{"n_layer": 9, "d_model": 192, "n_head": 3, "n_kv_head": 3, "head_dim": 64, "d_mlp": 576, "vocab_size": 3643, "activation": "swiglu", "norm": "rmsnorm", "norm_place": "out", "norm_eps": 1e-05, "positions": "rope", "rope_base": 10000.0, "rope_fraction": 1.0, "qk_norm": true, "attn_scale": 0.125, "bias": "none", "tie_embeddings": false, "parallel_block": false, "init": "orth", "init_std_qkv": 0.033, "init_std_o": 0.00778, "init_std_up": 0.033, "init_std_down": 0.00449, "optimizer": "muon_variant", "lr": 0.0213, "lr_mult_o": 3.0, "beta1": 0.95, "lr_head": 0.00664, "warmup_steps": 71, "schedule": "wsd", "decay_fraction": 0.251, "decay_shape": "pow", "final_lr_fraction": 0.0, "batch_tokens": 65536, "seq_len": 128, "doc_mask": true, "train_tokens": 303300000, "steps": 4628, "dataset": "wikipedia_en"}
MLP neurons of a small language model. Each row is named by its layer, matrix (gate and up: input weights) and neuron, and shows model dimensions 16-111. Each number is 500 + 50 x the weight over its row's rms, rounded and kept within 0 to 999. Numbers have three digits each. A neuron's up and down rows have the sign that makes its largest values positive.
Before each neuron's rows, "fires on" lists the tokens most often at its 100 highest values on Wikipedia text that the model never trained on.

fires on: "″", "in", "oss", "im", " Sl", " Max"
L2.gate95:496489514540567482584451561543484474575541504602449441616445603485551462471485512491462473480553567463534461441532520428462518469544533576485493435444472502489507469536472542482506601556550557604544520553481495538541493525489494527509523524442452503442496429532520486410491502552507474440
L2.up95:544488467565521496554501518562496445486466437478476496588477532397411581404418489601460506506583498451457474612579532442393574475529495568446462527468577553544480452496458542521572518521540538460472480431519481546559525500418502438578583544470523487454543444551485465506502594518528486543

fires on: "er", " Or", " Ber", " Aust", " Bur", "r"
L3.gate565:480510525550496534517566531582529534523593475436522421482530441551505491396421571527599492588440503518518524593377500451501491515457541397498481486501614483450490530471493536514505537492493483482555492535551478459476559481558541561511504584563491481513450584545473485490440491502586525532
L3.up565:464550564528523497519587498537447426568491517529487527466457466508502463599523525482460496476459449443578512582531400506505470597610488470443562426526557509561501514516550502551471479366505566546460503483594464477546408441533523463565589547428456498492517510503510504505494441676502489516

fires on: " Super", " Team", " Commun", " Miss", " Mont", " de"
L3.gate477:494450455496506494552541504558504468463492599523476522513516492416528462516517513529570617432525525513468513561473521481536555492444529583406483540463473565447498486460573547505482541463466510490576473466490536412470472563529479491560447509538515567517487521414442481453526467424541571561
L3.up477:500401469592513531510553534496498517443588517475606470578574373412488463566497465462516500478601478518481535481513543506504436570467471526520566533530532494503441559542549507450506429514565413500559502487520439447577434575502560502490573525502476482623524493442472493506500492547458443510

fires on: " im", " dec", " rep", " wrote", " loc"
L2.gate201:489460621520557485573411515544571478573468497543456452529496469503523512518531516502508478475490460563540423560472439503572495520527568459474529505516564542454418411453481468486497633487531582515391605514454510553458558532489511527546521474563514446432551522478452521630532573449491551448
L2.up201:448445586443503531455502541468523539609502465533595510486523358490461550560511464451492446597532489533587532475438461543508425585462441510521503495538523552413473466470466527504470526528424515508444516496435421552404616565525509516541553550586467455484459578450450547523474533563482473480

fires on: " feat", " Total", " what", " long", " Genus", " Born"
L2.gate532:572556464451545472454488540508496554496548535538487511510467493513429522500492557436501522397568421491521521572646552585546516555433551528497513356515525504584534518493579437507604546543556521406510514528603486532483557426492579505496526487476448550476544586502530411514502471503508580489
L2.up532:529539469543472479420526528479434491593404534471476444528576437554515563498529541568515519469514463511617462487449427521520491440547537438511527519465497403430444518508440505520505457592476481429505520506408566430559529428451442499448509430549551462434507488569426425613534502476407559454

fires on: " J", " in", " Congress", " Minister", " taken", " Kar"
L2.gate506:544572494483469479460344577524458480555455522470482438477526497500492482482495471481441470563490520471426432519508475517525517468537497491429574507491457555506475548496528470420474490364484445476421498526521481533486437495520511515459529486478462525497448465489511478501585556552480509388
L2.up506:490418551517455493561577509546471479509439499454528539543486612530425539495454514464476553505490528454492459528509522482489512578509561444531496475527550452566514544597533566456364551441566599465493474512452463456492562539510456438536483496488460481519494511473504396499500349624425452415

fires on: " public", " init", "adio", " Years", " Genus"
L3.gate305:460540463470498445518433476534516510608602547559481420522489442458446535546514494498564578464444478553523483571497509525478485477483494482497549445554485481578532465539499558454505607508520509420481420489509554540550549418400494549524533535411442440523394552379516442453541408532536544543
L3.up305:484384449494445457492440524573372484514524478501549480470567485492434436525566450499381563473549487563497480475473493492413508486544526495487588482555451523466397494517542496513530604481492595589495544625498486537454432440456478444550503526493496511501483472529528398510521578464578490470

fires on: " Ch", " compet", " Sch", " Vol", " Sim", " rev"
L2.gate383:496510522578483483505467440457420535482508506500455473601481589485456542465453576425558606409461465493475578493578492516430484459408488566506464583583471569433461562507511459479477557554442498353526428527481504520463476498511446397469518398484531513519492522520502421524490462457471473473
L2.up383:418551475500475563523538432587472559566516482541507479498549508521620484583430440505507481536474542580552494530421520492560525589412524517447556512419505539479617590486406548543563421529497482520483490438430536502567478570488497543494526479465488495456517448543523589468507566504511476532

fires on: " inter", " result", " example", " Website", " init", " sem"
L2.gate510:486556466569535477511455431566528482539497417486622557447445431503499517551537549478499510477471514532531493512517493448458478401487477556550476414478542522491606471453564489397522498541515449535554479401485559430566577428466533451491524442531507442552587483425470483510550507475566434465
L2.up510:551450418429502449495506506536362450567512533565540508528484408495480490587586444441495508498516576575495518525536486520491433566498426496564519593500479513491573463482513491475622520477520498513574468524439542421584537526476525488481562454455544522436525504421520472527539560545484560384

fires on: " pre", " footballer", "idae", "ounc", " Website", " Species"
L2.gate198:421438512546459457480633528634384507424438471476460549474579517478532550580497525514487441495582426459481503453549541481478506510626472490475564496494449549539527410514461503521425481437485483492450508483494511456469505517529600507525481485490424444404529454544477565481581534614479488510
L2.up198:499459444446597527572556580486478489555476391497412507424525479484489504497499525517466478494515513507522476591543517553540464482473508545521510528546500553502423545511562565524432551400523524513547505520450504471452537467484481471507552398536511485486590577585568437515510485515457536492

fires on: " trans", " app", " pe", " et", " eng", " le"
L2.gate185:523518513486519497516387500514476445469540625431518541464438533484465427494539488525490511354464489485537582487545496484496538474469477479484480442492439498517461469490421408446544617495553456499519655472487516546547530528334446574534539484465493536458552492536476489529579566442484434533
L2.up185:447515464502532490483553552533460489508515513521540530465551467437604524529434491519555544558421504508555370463513436622498353545571609533458498442445458550476472523500586475478480499458561416491489458475552523554462522601564482445540517534484618473485504456558427575546508554520499508513

fires on: " int", " Pr", " ord", " writ", " pract"
L2.gate463:548554512539571467549442472506515551611524555519512502633525521436620508529504495537610565445517476436563529558447533524562550519527589510498479402491409516402633455503448542503610474486543581539462436479421496500482528536531517501491497618489519492543589473501472540523608466519569530482
L2.up463:510548547532544531492527408507533497554469522510469525512543522501503545464445332474390584450340445552484466439574573554483451519462523494544483473491422432565498504506478576536526568523444510456432505529528491388508559521479467552540556488563445446457574501511540636448514493560519539538

fires on: "anc", " ren", "History", "orn", " ann", "reen"
L2.gate133:606450477484644449557400528502564499496561509475473516494538475513503541500476482598477440586560460546564520562462512516426493499457544471579478519503598448502542441520534469493528490617478519546485452554507442505436455505447472575499473515619517485526360498472447499487537455576445482524
L2.up133:556457472495497525547531471518527505442496393448440551432551592411522436527511590444510497521453507443553534470546470451528444465536514434510558575501457511520461503500520572529422453422551418494480450462430492513529426456548484481417451567543507496496524477428465471568548514531620560489

fires on: " place", " born", " Que", " Votes", " Major", " age"
L2.gate366:535470544523514471480537373475534505535576524589496463514539546470448598529495463510590450507510491445450542526518471571523502604472556479508552461456595482482549547575517493507508454484566465501609468439583545521474485481503473484477556464462493491469559548518491512474508512448480434491
L2.up366:553415540582543558485429450555474500491390604452465574499459524561520469522429533538462491434609565510432555498479512447471534450536509506493494559546486551542501440523490506539327430491486511457480636582473530429479484545512553488544423531446600475610488519468528478510521528542557499560

fires on: " conc", " soc", " Con", " Par", " 18", "man"
L3.gate562:510540443536550469455491485472527524491579506481450492569582516446565498461494526480457511536487414572466506475545652593526451436476517567563471438539500481475534444541481594509499520447472537516533550519507573421426555540558560491473593525619517564513536637580484568487513428547516505458
L3.up562:433530516595487486545532455468554428468541466499405456523598448540573481592512351454530530452424480475507553467490533519526497512517438523575540456507522517419537471557521489544501494503472529528579428395422432575476470532459539545491522377589468471511582444427525503498541484601530464490

fires on: " part", " feat", " writ", " m", " produc", " foc"
L2.gate136:545528561502486462490553447543554524559484433535480475558476536506473645509452485526455461468433506494590448593480535503486491564508455544552434473437429469537548500461470519441479505549437504488469451533541517467454565453595465554517444524548434519534570551517479474470450432503484513524
L2.up136:498499516498442491504505433559461488536499568523491471580435456464498526448408488349497474527445392605472554410494425449529517581439497514544403432503484552558483490517581506527432604567467462500478403416495561469456531506512506516564426468552458447527594525480546511486511462572545529434

fires on: "W", "\"", "por", " km", "M"
L3.gate201:480479555408469522528533511504497410370510545508457573585508516473407489530515575504439436563584460470438473491503533471569521429469491500421504530494522587548601575407490502509568631512525483538471509547473390487469497504482447491457492480400460490395561466474459492477502448548446586474
L3.up201:444439498400459557494520555525570495607551462486528468534528514505481517530425444484533646537416532521450529432463553529502534395455450470521458444483456547535500492557457575577540493488523443469367459551547514500528445437512512487390563540472506462501498523560463414446480414459497509462

fires on: " e", " ab", " tra", " cons", " vol", " n"
L2.gate258:470462472469439550443510496495407584418429482575494484530457518485436507442400439542493461480552447478533514481456484465590594474473477502495470493519499536535557427409562468535520513384513433492503560500476542309443487520621511506481539458462554493484483491490386451591475455513514600543
L2.up258:476511447419502541495448423480562558450486497483509576463421548531504383460533553460483439493420349488534475518558540523491543520537498470485553491508461489545484519535515461487558496345527415412474542507517476501513484425554605456555517461543574398534477507588426517464484439638487591537